config.toml
num_hidden_layers = 10
hidden_size = 640
num_attention_heads = 5
num_key_value_heads = 5
head_dim = 128
intermediate_size = 2560
vocab_size = 8192
hidden_act = "gelu"
norm = "layernorm"
norm_place = "pre"
norm_eps = 1e-05
positions = "rope"
rope_theta = 10000.0
rope_fraction = 0.25
qk_norm = false
attn_scale = 0.0884
bias = "all"
tie_word_embeddings = false
parallel_block = true
init = "uniform"
init_std_qkv = 0.047
init_std_o = 0.0105
init_std_up = 0.047
init_std_down = 0.00525
optimizer = "muon_variant"
learning_rate = 0.000747
beta1 = 0.95
weight_decay = 0.23
lr_head = 0.00229
max_grad_norm = 1.0
warmup_steps = 200
schedule = "wsd"
decay_fraction = 1.0
decay_shape = "linear"
final_lr_fraction = 0.05
batch_tokens = [32768, 65536, 131072]
max_seq_len = 1024
doc_mask = true
train_tokens = 568100000
max_steps = 8678
dataset = "wikipedia_en"
MLP neurons of a small language model. Each row is named by its layer, matrix (down: output weights) and neuron, and shows model dimensions 213-404. Each number is 500 + 25 x the weight over its row's rms, rounded and kept within 0 to 999. Numbers have three digits each.
A block is one neuron, or neurons of one layer that tend to fire together. After each block is what it responds to, as a language model described it from the Wikipedia text at the highest values.

L3.down885:496490505477522465492499466514509512489468495498521520502499487521487517514447508481493484500567460474540534525493473486491513508498512504508502469529480491496505485516523460488485515493504491540518485538483436488442492509485519553495518510479508493507527473511477505517471534481500494540496570505572456437481484491468528500511501466514517514489466467522516501533520523448477481507522483496489521476496521451507495516512520521470476478488453487524497520475506502498463515550511521517485506517497469524474499528480487482467435465511513485526515469529511501485492464455485504490
L3.down1128:493529475507539461506492521529501476509503538543501504477523491515482532512490469451479491503447484493497500527512504510442468512513511486481515484480496453505494483490503464491510460467519519544493494446489503539454508524478549479480503518510527493492521483501511471490503498476515534513521503495516515472523490502492466505490543500536509474484494482510540557462515501450508510516543542514506526429487537514512494475464562487486481473504447508452525493451527492469525482518485532476485548461506492500491512542535491520482456489509525523461470465516515527501495490487472484484
L3.down1284:532477526484564493492493478462509501495480482554493500454490492509467492447534468455531553531464508469505496492493483466512496506479525515497492537496537500510507508496510526497501477485489508542507496486487513485520479476464501474509502497508489506476524522520451526511493503534452546466560519447477495472511525479502468477503513550465482522496507478482493531531543498489483505523485484497496501465502457460530490527441507524518548487467488537490490502573482507525504531504523530468505497467543428500465540512541505493502487521498480482513505493510511474479501462474502501463
L3.down1298:477525488520472474522496517474489530515510488515504476465471499505504551514476486477465494466474466486494483463473513482482483495542494507434471486499549489501559459510528520548504516507523457520461452531531466526492487524508515482496490484508499531492497469506526473525473475485530486504503501536519521494557504507508553514488547524515439552514509533521528528530477507498511483497517535498516495488515499476499497475519519484470462510523453506473505508490499530473520490493500526543486512444491517505505523505493474495505538493484470441485508491495477484528532472501495464524
L3.down1441:491510498517513478468457493523470500547479504499531525520547522500500518499467486499504483484532482520439492490459522473507497472496496507510495503499472491507514501525485561534482511513502502505492508508514483540509476457487546526526454497520472504476516492502541471489447493470514528490522498500502512532523505512460497529527548490493502516488541464534486469487531481487469486479468555469516443505518481478548518441457518478485463479490475498489511544495509505492507424493442468488514525474509507484502515517481489542483519503529473521495493517496513509501524494485495473551
L3.down1461:507497486515499514504523529489507514514430516489475508506465521513479505502470481533491525498492531444455511508461480473495523533502490477491536463481524443504462478510506492498478511443567493475494520526490497540500495491482515562465521472449492489511502513436498485517509496520486520438493499513541461477523498506479480523509494542505486471481541541537487486506492524503480495536531501464528490491526471488512509522500513545479470467530528442483515469517468514472533516492515470535452524504431472523492479474511528457503525494529514528506482559473486512491514449501527494451
L3.down1684:474517526491489498525511555491481506490460539504509502496455482476498510473502470525482505495514497501506490474473504507509488493493529496544501484497528522551499532509536504487536515516497553520451492492528483498549519486534569476461477464505564523484519525508460452531439471481468534498478479478478494518491564502508489511531491501552501523492520491516560457514530502509517530513487530491514514515488510490562494487492456502510476489511495473500478471519498434505491494492485550513462466526509493448478464504505488510506491528536480488509507489451481487484531469503511513468
L3.down2464:463498532500485474517501505483499501464485516543484546486458543514460539543517506498507499503526531478494506511525548462525521510491540462483488478529482543472487492467491529478432489543503550450488463512488475469504538511486499450499498487489473546513483482428475506524475493493486491475499488497531512524490520526484481515501469471511472515464520478536508492479502498474530481511548524545500493523522474478494512469547473499496480502498484524484477484506484485520476493459477529473506542515536540520511492490479520541520495478548505545502507488475467529498495530509534513550
Description: Years in dates and tables. Four-digit years after a month or table bar, as in May 2022, = 2014 season; also word-final suffix pieces like -ement, -ance.

L2.down2516:512485466476501534529498499488494509517495507540492498499466485537476541503524475483496484479529454544458506509483544526490509542516510508459538476508500502523469479444466522490480477518467498489496466477547508502474499498522558496514508500529467528502515472483476505504503526491528503494472525500469499508462504566468500480493512487506528506497513514505524483504480506487470459519495525507468481543483446524490499469502525468526481515497509505484496452516520537479479469523483565459484541507513538513481527474512524484479448537519483510527475489515491513505499511469499530493
Description: Year numbers in text. Four-digit years or their last digits after "19"/"18", in dates, lifespans, tables and "In 1998," openings, plus occasional heading words.

L2.down2324:548444479523527494526520511507507502536480477507497483538503488511496528484483485488570460523505516465468513512474459463461499521477517512490514496512507485490453496517478497507534476465535451515519500520489482501487521525505496491490486548542521534500531548526478534497463524501470547506503521521520481469532479530456514517487483509527489513538498514539485485515518532462545515492484515504502518485523468483464468518491516533473496464539494492464551492503503508491491488515525460490496491531485486498511513537518498500490505524467526449496467512500477484522490463529485522495
Description: Time-span nouns. Nouns naming a span of time or a life, often after a number or "the", such as weeks, months, years, season, career, rest of his life.

L6.down244:462522496480527517477493478497519465508484507521460515456481452509467520507528499541458509491477537457456498504534464510525501504471480510498496523501551499514469490479537503495492490514487513533540494505577508555494502508494506484508534532498536484432487534528473518519492492534498527503537510478487518539497503499499541483481459525467502493476479517444500491471531478447459568494489464495516487471513486483538549477463491515526472516516529547483513483546482467521500496547476522488520510467492470489502543533510457463501519469543482500502510488487512562465529470529461497528
L6.down353:506518506524504506489507482514467508534500512512452507431512463508509507495475495494541526498470490465502545525449463483509537510493495493487511517494480475518480502500507509525495515502465519507514491510539515555493512521477522469500496448465522479495514553484482490461485515531532544524526510481489505481481533510511490498496521493501521502487515452523534491494514503497480493542493526444454488474521461487482480545480507501477503516488476525500498537505472506460505507487498517528497508476498474495528547530496493513484500537508502496485445539511525500488517511420513482493
L6.down388:504482540502520487533502514521470520489506477492497478553537487511481506511512530520509513497474487507531513476478504513499545503507536544524505485483505480513502464493492476521491493525479463514506475510500519522495497483499505502537511482532518498495499527503520554518483499529477532482493473520534491506498453483495497494475501481508536524472523465524522516502501502528466548515460522464526512531532519527525519476480516461481465482509499474484514549491502479501504529523484447526536486494510486472509525446460547490475495466501491453541523507505516468509550526490513440516
L6.down978:474507471512491502493518496453472560494478499457503511507512503450458532451526504480518478458500508499513497505494492505496518517451503502469538555470531497498440532507498473515522548499502518503474515508495498500486548490490472498521483535509539487527467547494531502501478505460502563485528509468547508495487499499545475471503496500468470501514480544498537545538510454498513562489502533523479462498538477462540462530511524496484491479514535499529502533538471519551485472481537562483531565467472528523536486448493486556508472502505521526519487507463482496499473503500511488526
L6.down1439:531484494539499489472471540492451517498523485500512525466459494496464490504522543471468513515521461507497492511518548509480518468507485461445537508508497492482479481489467477519507502492536479518490457518500479487507540476492486537518510469475477551497465471520522523469552506476510505500495447523502484487583481536487496467513493523495542543515487476483519502548549499543475514522482548479486524509492490488491512499484498500501516474500490507509505506534484485514488468513501484485491492469522490513468511513511497516557511517466525516487488534490448515544494547498489521509
L6.down2009:459481500506497508494515542453530531517458456504473526485508489496517526502532519475512512512545502489482503460462511538481511524524508475553500496514490494515491498501491498466538518492496452510562510495528447494483474504489506468499460506513559473507493483486530560531505526501464493508479502505542458514511534493536514513501510482475497472445485514502504513427493483438500484510544525483524540486458491488560463457485501516512489492495561454521480528499514458490490488471500498482510502523538535497495500506511518509489467553500485488506519478489495480516509462509504516547
L6.down2421:494487535507529482516428472521464469479469484484472483506503531532518542529452502517479525548512483478486477466521448443493524468514506492522526488464481513456453551483474424512516514477473480506528528511504484552478494485474480526505533540517489540494461476501522485531484473513496526503487473474490490541482486534500515520515497508522486506444468510515483515484515494472489514507482519494491544508493500523511492484479514497502510501542481476530475486496531505459466505495558480517492474491491522532496486518483524519464493501519498469562498491528504511470568536499499480516
L6.down2510:486442486466516465503507513549481497536492525505503502431513495488499524484517479522486504484506515514508506460513519461501509449535469450473488529496481488506490511495553512493528508506472503487552497513507487513499514492544524513504536528495496468485490514475483491510488506519508582518511482518520489536512518501523505512483489516504508489503527504492530489498510443475464512474508559497480481502504496469488467512472459467487471512481512526530489519470524503474503531523475487516527484504495470489541503491480544498497461553526519509476513559490509505501472498503511517506
Description: Year token in dates. Year numbers or their final piece completing a date or time expression, after a month, from, since, or late, e.g. May 6, 2022; from 2015; late 1960s.

L6.down213:524505486457486449488515485525449510516462475441474509545494495579503448512523522512469498464491500530495484482498536464489490475490504484535472483555499530507501556490450506511483512529484473533487555499509492517508512511500498521431468470524511544516484512565525487490475516482538519495497490511508523516492526487500519464517515511505526491521509521448480496469551505522495494530520474529494486484532483521499570511467498482546427479512495466488460468532463523525516494491533491521483466491515495482523514541530454515495521490487536512517491450509503514529501498483475540499
L6.down299:523509502451536524542484484481500520490484519533527548515492519505501525531529483526504509471508489493536502430497481510498476507532503504517495529484512463492473523480475484537496498514470503521512511469484533475521507514498453514522521478504533494510499506481542504492458489523475464483457509506511508527507490518551457461447517486495487511477518444525506497465496517509477532497520458518522531487510496531533503508501513521488484500486502524500527493522477497532514517534421538492479494480492493484517515512463492474464469517547456541514517475523480470529510490474473528514
L6.down357:485538528490529497488505471520477487477541476497519513448520480507465538525516531448520529447496448501480514498528470475536488477497453508500468507493518497468522526521507526507537490456498523504462517472508463505568481489498501504531479485477474506482485466518483496491489486496505476508491544493489503503508496519491497520507489493499515489532509517504502521491509516496474530588505510498526498525490490498473462509479504493508507478491518479470542485543430478516461528531456463483508518490557505482531510507458447549490477509506532527553468531459487498499463473526526519504
L6.down492:484546518467495557519495485476491481514511487479509513518475512546534491492514499546482543503488577520480491507512557502506483507459503539470513510516519486526480507462482485469519485508502538476540514516491495494484496505498541531447511498525543573482480527517482480494518528506494515501539526493513496500534537498511480460542496497488471517533495552499540533504517451541544515498470490462512551472456508508511507499484510485498488493457517520509529490477450503501458535506533481458515529485505470462514527550534503535483486486456497485506527470511521545478518517510525490536
L6.down1083:488525523522529502509501510524490500499502485486517510493493479479478495503481512473472459520516443516479513508493531547513515472505469508522477478526480506516471520514502493506516469524483491511528529486500469535488480455481526500486530524531529511481501529517518537515463490487508490498494491537526478496493512516495494488513484471530472503539512494501463531510524484514468515493534496477498489523501499530526446515544488521499512512510512497539468516529503503534499476504507498531544524493489477505517543507502491458488487484527549520466516484483452507526503462523507535478
L6.down1421:479490534471499487530492501489511489488545499525504471465474496470476498484469529514520491523500500477500498473479485483506464491479486481497451519492496490559514551512500503485518540463578526524507521511530486550532522459504524504496492515494465515420497492525529505522463498486493513522506482489494485495497518520540471528495519543495463487487477532527475511499519510505512473526502496465452489529522491485538498500504484512489498514536493499501526506524499496508483474543510477466509515525490532517520537529542453468520492491485534535495522540478508500489498511499485538529
L6.down1648:500497484507510532484440519488526500474509518476485483522475447530527517498482482538475480474490478523493489480463475575493478499506508515520528535493568478554513479527492527540490506495480467471497485495498473499519525484549489536497502506509508498485490521502489476538495518479448493512533518491520482516451494471528490520471501472499522456518472509522497509489480460542468568539495491474500498510464516509530530516485457509491487488506495529480500499450532506466487488491523540536503482481472482495486521520517472507515504513480511500483472521499500556488500496495545457476
L6.down2017:505499532483505533478523517489516474509452474492487484477498487502503467508449459476527468482493531516509519536539482498493513496450481550476519455470481476524485497494471524504514456506530530490511505515537526502462535490487500494525524492503513515455499478504504506511486484454530530499484492508464470474509523502509491493498471488486528459479488498511496479496555510483508484492492517488503497484481512510512553507513468527478487530539464460469481506548495469478563514531483493497504495485528521468448542492495494512516512469509551482514499508485524525480506507519507518494
Description: Partitive "of" after quantifiers. The word "of" after quantity words like many, some, one, part, out, none, as in "many of which"; weaker on other prepositions and mid-word verb pieces.

L2.down1876:521488517446500445490451522518496554527486492510533453535560474498498451491491548519504466506532493495511520480503494492500508453480509490487541520477473475518465479494528519538499505494479488469537535496502475531474491512485484467506502533491499540457472500481482513490461484468487536456515489481480496507519426548501478459496502509483532550486544473473473471522524518467466461505504525525515459509502442502543499472548472461534533528505464442508495508535484524527545468508515507488524515507486529513468527499474477490497478463492505459592501472555505499550486530492464477505
Description: Year completion tokens. Year numbers or their final digit after "in", a month, or a dash, such as In 187|5, September 2012, 1926–1994; rarely UK, set up.

L6.down741:460502539577515506513524498525522456509479511483511527550544519519493487504517466509484534510484518430483502535539488458512509532512490462495506494521533482509510466508497485473521507510508519528461506472472503500539525499503471501496523517529493509507544515497510542491495524513521520493502462535512496551484494475551457457506499527492481466477500475534511511527494492510497543429500485503501525491504526466480541471515508529456515523479482550511516446458456477455482499457490497464487535477462469491573486511465498507474493439494501488471454516538517501489514483512492470521
L6.down1344:483471467497521526480462497530465512494489516476458527498533536509466517486536521515507548518437516476468541454473495502512499494525458533524508473533497461470487517493469504496508492465493489541463499478479463493512484515512538519506519501532464504494446512472481463475474479503531496514461503478447469497482551511504484497450441515467511498462480564509493502460465497492488500481518493483486511466490509490503493467487479507440516495475499520522526532503464503532544526499476496515501513457462507520512472519513489556512496511511485479497450495469446477554492486536491482522
L6.down1510:503500521477505514505539508483502500493531534507482474522528491504482506488478517451533511522485535516450497485503498511509531488501475485501514516477534480470469455493476496538561507468499455492492521494506515513474513500501509515503497486466521536509499502459475488518459470517450484462494503469502516523484467531485494473495513537521537502533483466514526497512468524474421521528531520452517519544473535487556496495477469511526525453479511490522516575496512488492569524485520530508477501487478481493528501475459479496492484512483461526474457530453472492540517511523540479511
L6.down1652:530486502458477478477490498526482510481508500531471533506474542506462434504453530535491520472514513534497474497530486519511499509476515521489470485534525500518520469513516472532492491478555478505526507484535519528519481472496499469537493519516541437484481464440485486540517551513513518467477512487494482481536502525441463523527501471487506485479487497489532546519511496494465467477508454530528496471493455509457447497484473499475514504510536525505486503491518406518510444499541477454535448471509506566538543529501494516497495475504505500516525494472476476456466498482545539517
L6.down1922:520502497485549512431507477523461457491490534498489503497487505476475478495485523551526499486505480517482497480505484550547510507513473468525539463459488513470427488493458512531490486515539483522512527498540511493466513535468501496498483507500501521521481518506503525508523496478463510456491455501490488449505518464503481497522472511514478478478552517464511520508514479502532496522509508492472528516491476473498531491517500464521550492526459503521475503484463533461521500496506477450506510469527469477492498539512490476511504507497504516468465483492476499510499437482483475522
L6.down2095:497489462459513488471521476449514551540524525522519465473543495526462539465511519488533475484491512508558532499482493473494457519463478410587508532528492464528476491527485431495489508459506488514530528453517503500514487483478510492512491484517518476471495531503497517523489521498523533532523499507491464523503480493460511528478507540487508529441471536512468496499486496506481451513522536490490542506522457487545487473484528465538518517501511512467471535528505505489513533482527516512498473494485508511508536449467501515498487506492515502501474499513467517505511505468525509464
L6.down2196:466521477511465486499517483494467528493498492506487507549469485473489511488442491507507472540511508476425517526473437504485503511506520537538488467474536517474511436484558522507516536484502508504488507505519531516501520517498485452475534517489515521501513522475476527540474469500465490561519500516540490487489462451501513483532509485492493471456503508542503501495501499526479546519497434508515536502531473537515469537487455518467513508503550489479492505481492490494500521475490516510464495489510490467516520534485507519541469489448493475504489502472499519510509495439492478496
L6.down2212:487503494519526496490475509547459510518515487524493504496490538515508506524516524525481516516490540478478532492574474516505527487466493454514485496500467458497490510539500533527524495490504458481491472500493505489476486499537518490492474446517497504507525492478495491510501468501469529464472540491512526513515478495527488478514507544488524505509464527521486521516520507438476482490485572468461542477484491511517523522500524521527471481488478482485452498510481484529529513517524489502499490498505505505468520460500492521530484488475495515517498508469526485496510466492519513523
Description: Event or work head nouns. Nouns after "the" naming an event, period or work under discussion, e.g. season, bout, match, film, book, show, often word-final pieces.

L3.down411:558536519482496509524501545490468500511475504527479507516506499487475521503520520515442513440510439464552509509493518491481523508500485500495516522543515499507501509518508499535504521492506480504502488512506469463523496500530537549454513482462502522471497470518492474503492464474493534489483549502481469482499486493482472558510475514476497499489508499511488493492494497501515536518506505504509485551506529490518521524528482509496512504563544532479476502493508544454518518471471474468540480500510529457483506494504490514520499488537475459478501499552526512471491472438507466527
L3.down443:451460475494488486531472546525475485484478527464466493559475454486507489481504470452474503503476533480503523482513505500515482527509510514493469505471501508481479460479501474482477535527478511527490511500490515471507514522524468511527476511451489524541476471519477549553494512498512456534525518494518525494455503490520512507500481491465481433492491451526531499503502497484473506533492492510509470480521539459518560458508492518533523527471487521532545532502509463497463519495515538471501497461497486541481521488482591505475480478465510480475522493543505499514479506467510506486
L3.down505:500494458505509541470479527540572498499521523531528539501501481508520519495513498497491482468519505511498489457503545463444487518485496472498526479494504484504491495493518499512498531507461493486509535470523473525461523542531519499473509495461504495506502503538460494481511488494505545464484499483462449489537506519467517480476511504520544505501560491534488517482495501454486495468531513520495531471490484435489518474532540442529529484502452496486502466497535505493491523512488516469500523503471504519455541480545493481504458473536506520522475452478538499484465517481488524496
L3.down576:509506495472524480552458458489527512513505504521484458559507490535508506475519530549470465472513484503495524450518493479512532487457536458491500519515496536535499513465493521512496487461491480505502508508488514541491528502530523459497485479506499440467520498463473494492531503460488474453544520522504491497526544525478465513478512501487478511525522489512479463555514517518450526493491507487498520544461466486500505476499516494512493538504523521507523480478486542509508498523496429503534525499481510459496483534512492518527484495511517489535453505511478502548518475483475504513
L3.down686:528510554454522563538470507472524507491530483479526495498518487503499507520568515509493541498477510476509539525490474447447511486486467508527498529503494479548543451512522511509500518518537446523495489501475482469475498496527511495471491482503524539502471473487475478501476527492482530506525528521528519494493504463511503497498525454494476480497503496456494461550481486519495529475479468474488503505497524445504545517521473476503495504518507500477500469472540540484464514485514526487500485504476490510481513510501521501473467459513517503504491497480482506492460486532467490489
L3.down1238:490481478476509488548490459518518525522505511484478517488512478499504504477509510505510452533466497478487574491483448478481521499534500501427506507536500467465513476479494457474519528450478449489464508502518532515500538527504536510492489496509565506500471494495456505503523496538499498501479568473501496467477481489502517517500510497476452527532478477497531486480473502506469457522511462487482506480495512512528535517483509507493506509487468485445475498489478504533525498513487476489493510494470509493504480464527504524525511464469500480535484503496470529547494430545473528516
L3.down1573:504510467498549516506562487491488533480510492550534524487512532490496486495500504489481490509480507462542531470454491500473493504483519453512519461583477480491489510522496528522517473518530462515503477469518487443520474554524501493472475497506545505484491500555527506473526481493506487506479528503489498506495470473521511465482536472500540506495556484524501434476476515483469528506472479521503531525490513483483502490539497559480502467508519521513458522493497519516489526496522480506510497509497522490491469502496442523518527487510559487471457463519481488453446541472528520455
L3.down1954:511460530524515522509483516508469465557504494517482530530530450510529571514492488472494471483506500475513467478505455467446485502525480510492511518530489509514491455458538495524497496491486509504547525514539514543502508522545474532529494507508549512487509502444466517506489468494499468493484493494520486457481464507451487524523496490486523481506489482495482505473527538491542489475495500510515469463446508483484491503514525483489499515513516517484502481489502499515479513516490487483495521536506495466521493449548552537540480510479503477500478451496456535524493501466503547506
Description: Time expression after "in". Month names, years, or the final year digits right after "in"/"on" in biographical and historical narrative, e.g. in February 2019, in 1989, founded in 1891; weaker on event nouns such as flood, election, actions.

L2.down711:493476486515499505514548489510507473544488507465507506492472499458502512484483463482537530454530501474472509524507518490479459496470501496542497497510493490492483487506477528510514511501497438481506483523514510534544523498495498591477505448509517505520474500453525503499479514508457519469512467524511482477535543518487474492509533494511510491536511501508487458514493500550471513498522564488505472515486524526509516538504525492526499499500465515506517542499525453530458510467459457517494543519465472483498470492483552493462501489475489510485519456477546527511510498501547501509
Description: Mid-word fragments and "of". Second or third pieces inside split words, mostly names and sports teams (R-az-orbacks, B-ol-ton, Y-ur-iy); also "of" after percentages or "one", and "following".

L3.down344:493521516516548532496517530491500506539486526502515514517510505494515522481484486526473480451541438495499485501530507485509473446524478542455501443502528529461526503481529473506435514471523545500518526475520441474534524459472476506498498531475494513535470523486478507488463504526542493517498502489483474505498508517471501469467530527547484501497504556537529466509518518490467525495518487457519471482537568567503484473461460475481484466492486503492426535492528517468521501492477482528510523563528526482500496513486488494486503507565508505525498480478489508487539478495512522505
L3.down352:502517498468505529463506495467491534514506515524547506512524480517485494516513509516558512464487499508486510492475469496533497539467498503532514485508507518489472544487485469506508477479506487512495477503500524487450554497480511482500556452491481520468504515475497493528525495491526497463485491524483515539513497504504537458490524539515519474518503536503502490507533471503512513521537475518470495494532478513488498534488542444497467521525464511454526517507507481491550432514470527463474536526515474507482484504510480454556512502523523450457492552514537489519510527510476473528
L3.down787:480461511478475553506500507488508533483476472509517504539515507498461534524500477525493524523484494476518515569506556516502498505467538531555505470494534476516508498547519508464508495471475481487519503471458467464447499497495500467499553516488475476501525511508499486507498492498516485540477519503484471489493471469522505519515506505530533481482514461535556507520524517492516472547463491509524485515542517537488514482512549515450529500466527512492527520501490479483482442530517505493522481481510465561466502544484488495497432434544520517498500480490480449481489495474543502480
L3.down836:493489486510564505499525503506518507465504487464437512501499495470504544545471466513517504498444476447517530517499481513505497436456515544507501524500466487539505483474506453500513500530446455532482499507523487492535517493480498502520486506481550460500517516469493549495468505490505499463539452500468500526514520530506506501541462481485462543466462500478481495484468464510469542500499485482502529485469522492501532500517490531514500491500502468498518555460538490509484498495476479486450535461527477483442498486533528512518487423472512495520533478478481519490469557485525509515
L3.down907:493473498475515467502498506454456562484503541469533546508502495507483538424526515475472505481479443537499515525509511487497509500501509512552500471497505496510474519478476526535506491518470493490496469556489525531481486504497524492491466456563508510502509517511477513528510507523516502499493514488508503487512444507502474515481549459496501560472473446512483479469528478515506540483460499476549541477536504478512491464509485512496477489498489534515503514518511486518522528489527484489506516502472508474524546476492476484489492534523463418496481503491474514501494548474519487455
L3.down939:520519474513484495493481537509496485486456512451519520496508490496491500471491476465484491463530478506488495515480490484512513474467477510512518488526486496445451495476510503481490473506495480488504510475497505496515534491443450522538535467494520518487448524485490458497464491495521488550521525504463483516496512469505508502505511531477505510517431477442501479496469510519497475512449515470538523487512517485487452485480514498491476499524512516508513491505528459503542496439500564477502532485487513527508510478543494468550497522474527467486518487486503537496545518495507502528
L3.down1232:507502498505506490471481480527525426462473506465512501477471479499513517492535472525450471478525516548488494529499496521487498511454512543487529466535472530502522505492511529490451480535479466530498504505491479470493490481533495484465490480485524520454469475491480521496530484501531465488503484498473468533518482504470514476470472509493522484502499503489469519541485521518483570481454512491468525509511524506479513527490464498546482500523510533519473531523487489544504449519479499498538499516458473524470478495478475491506473495495504509467504494489485513539445483473523523512
L3.down1332:487498547492469495471520481446504489494493505502473468524505507474481471475483514527510513468526528487517534508494511501479483513493497538505561491536485457489489543510553561451486511460514522479480508512498520507478481465501491502506548499512503538507477495520490488521558487519490539523470490495491485473502498520492494505484491495501503498512513430508507465497518495519501510474468479515510480539525513486437508491482538475530503491502506503477533483512493532505478450528527513485510504497501515496478510497483500492485517483522498561473476526489495514500534467471477508528
Description: Partitive "of" after quantifiers. The word of right after a quantity or portion word, as in most of, much of, the rest of, and part of; also % in percentages.

L3.down59:535489472500487501488492515503478522502498489496481496525477487500507524480482498463492528464525499472524503508455470488518518508518502487476534482484511451486461508467528479493541503463495470510482503538474482498489506508470506494478492490521495494504474480487515506518497530506511538460476461434527547500496450506490450520500496519537542508488462482560527457548497542499482540513550514505525515545505516520482534518495515484503505466488473519549501538486518481425507508467461510522494519530468539473499491470476510492453513500492507528508533516453466552538514511472529502490
L3.down89:507480479517502452510526543502522511508525518501502466484503470529512502524499499500508497522503524481561537519502481512543538571458483511517497527512495518512489494499523492489481486508474431452521499504494510535537517538496518489501472527524497471508458489491511478524505504515503526493511450471507523495477491519503455529493509489503491494487468472490527468494473520502480482484490505491506493494546468480476517523507491511483474487501486512479500516450498483470514483485498535525512540502497455466442430505533496512462523531473526507496475550491500532496481499516486499460
L3.down210:491558476507533535519455435477527493523476455485488527477433495495468494565508517466494481474471540488453507497453473495516488542517491486514521494479475533463524499468493467491527526507493513468545509503514505493518470490556533461555529449510502455525505479450522483535515493505463495472515463469472487499505462466498510528514478516508469498489539524504484507484523483534550482496501485501494462525537502498492492495494474466468554480445524511515506544478493516505473499499520532456502471489490529528525489551473475526522484472509482518498490499502477468485486513547511503497
L3.down524:527482537507518500465463507507484502487503511459476463473507507482455502515513499528453509476510564493522559474473513476474455525494485518503538473491481454512516521538522495472511494498466503487515525520488493492465522528509453486488517509525486507514495507505491471501471490499518520494502486471475498467448480516517508504502473480495527492493480476546509467489549463516499510501502499481455536506505447502504483498442482471509482504529527500481595498527500463474524489504492493548502556505515478486563469507548503499478500494499470520531501461502487531509534501489507467508
L3.down582:517496526514539498529464479476440538533548520496509495508497450520467500477497471508517500494461571508490511498480549464522549507483516512496473454493524477522518516542511521543525502537498484417481473475495521495466514536476498505458524535498511460507511459524494528482478484540486543522463528480465434497460523501492474537469517478503493463496533513517478491470456511496516489494488502496498542504516522490502529492475476518491529521549537498479517468513500532457526523525501498539478548520529497495504442507507489492534507450482519481548516534514502468472465493525504486470
L3.down1384:481523500482498503478487468483488510473520519523449522540531498505494503486498483494510475493496521480468541492502507460485515478490488501485472513495482530497536474470514491519506527506498541551475512486452462495506469464506526495509506508521551519527467456512461508521489450544519470504475499519500489512536501444502498548495502503533497493494540525506475505485493478484529483511479514450477489489499511426501466518529499484518477514536510506454510552510533487487502438503466520484502512466463580480490484473523524526497543542492510497550509453497476502463461513464524486461
L3.down1656:504493528485514483473506445512503523494513523488484535547460497535459436483494510536488513505486489497528517511520453473509468503507504467474492525468540483512521490469468500489503513533502506485489511542508503545482489523532526551510471493549520552511493517506519499487541512513498487495459516529460493504488469479517510563457468466504496502485485529490476479463508506468491491526495515517491531500507492475506537478479483474485518505569506536509547517485514503467502495483506529488575508481489507491539533498495509516532509525490495455494470518464494536445536490539494519465
L3.down2313:479507498476494497482492499487468517500511536495463516491492538465491545486503521499511474476499510521517543501493518473516480464481561498488466468499493498499517525467472509509493478475540531496522543505541503487447543537511564527525476538444487518516479482468446500472536501471474523438490555471436459453473452532534493539484514548505477504481490489501517493510482504480504515500497508514475522518540478499497497527476521452486511485478495449462512473464489499530526509497493538509499542488477510514508491520552467525516485476480493487474490527476503490512486467472488523500
Description: Time-period nouns. Nouns naming a span of time that end a temporal phrase, such as decade, years, centuries, season, War, often after "the last/next/following".

L6.down120:512456495516487502461496502477526497499491501466505502468510476498500493545542475477502521481470471488508481489512504513473463539517546481485537504497495490489508509519483507492487503481483501480502539450440511485481489460471483517501503539527505516530515461490508544456559477515467504478495522476483495480495459528521471513468524453490514529495505506518503514491521504515530499585519485540481501473525460483459480511477521509512513506502565478522510484470502519526507526510497512524494493509478493536533510494537477510526512474520494484489507515480464538519501513479500524527
L6.down793:504470506474485512468541483513510479489547504490486505495481497517497520506523547507504510462467485522497473498539530457475497492468517497529465489490524515497503494489528570499512514467538488478501462483476511489482479495513519557493555484481471512560517500506474491462507505472506476504500527483497480499469485525412504503559520501504482528487475485498523479473520538487483490507482519442548519517549490535509496493478470499479499524520457511507454472475524499559479460526486454505523503502464532534508497481484462466491508476536480489494523500517515462512455486525493467493
L6.down1231:480548542509519483506516464481492502515513497530545512484487484510451509499482485497498478470494541489467462511481540509484476450502494530519512549484519498466530485475481531478525522515506485505452526546484504555517466496494509521503443510509521543496556461499547486508486490515491507565468528513480492507501454494496502506539484522521526493515445497475541520468506488518477495506506535559508502473485486523518484514480472479535523550509527474464517507549479510508508523529531483483478526464471492476513484499487523543452477444500497541490485467471473463500535533518526495536
L6.down1277:520474455523475494500494473513507464499510479487544488481439553505522493502483482450417503482485478533508465520460523463525479504482532495507482512498494514514483497447461515527551500486508464484492483462492474520491489537551526485470491465481526469484524484501510536507458468503498501508459444485529486514510473481508532492482497500509509461541500502543508517496523519518506475488484484488496528510524487491505495488515492466513513487508476522487508484531566456510505471517493495507518485484461521496482525503533538504510481472490518531499520510500478495489506500460532485515
L6.down1353:525488506481506463503483487486507487492492501500505511503478480516521488450491480515542511551508500483527507548529518516488469517459505506488546472478465484537521510480465518509532520509457427514493485535497505518519519503528520524512463463535460497502481462470518485493497505475497564517517478500525517465509497463502525487532509527472504550498523490467445506502503479536495451527466469500479477489491496506492491449514501490466486507521514511460495493488521454498463514497523529478464489457526523459481532486501500496514532544474520554510497500469472485474506452541542442472
L6.down1774:487531509502517501479474509465455518532534535508478462470473484500483511465499473509503504453495553523457510535496524513467501488513467498496508494493526509486517516495492526527536503510495500507490508527492517493478516506545528513473516506545522454475515492521484521510486509532530494508476485497462500554515509486469520527502490482478500496453479534490493502517480456550529467499506482527510531504501465494517485506494498512501484521498471476478527487527533505509492481494578480464475527521476520574462513488525497498518542500529482510565497531513498522510468501571481499529
L6.down1939:510513510528499514488505465462511522495516475511477498494513518444493496495507515510474485513464508505457467442474478507516519507526499459510516535480479464524505445486527511509525523469493497507528489481527527482487545506481494477497517486468475542515493489522450542481471470515523522493523485487482525493462530529492493476491485494483526497457481463481505555525473500512492492509521452459488526509508534529514516509484485466537480480531503484502508514470524519496532523496512500493530458474529464495512461498528509511513485511498518509519498573488494442478480504512497500540
L6.down2527:545518531506449423551481527462504511510477535504472506510482494517519488501507519429534513503460511484526464541514533505558515522452538489529472474492490445513512511511523507465481461519501517471490504508467479503502475478496547522497542456503529509531542496457513496522448522506483511511499498494521539524542468504499529467463506519519485549501503525553456471465474486497499497448482502499516522490501463514501514480509537516514486443489522531514480526511531513517520491498489494474501518496515479549551498532538491514504482467516484509499532512496503485476498505502493491473
Description: Years in narrative dates. Fires on year tokens, especially the final digits of split years like 17'78', after "in" or "by" in biographies; also "same year", "1990s".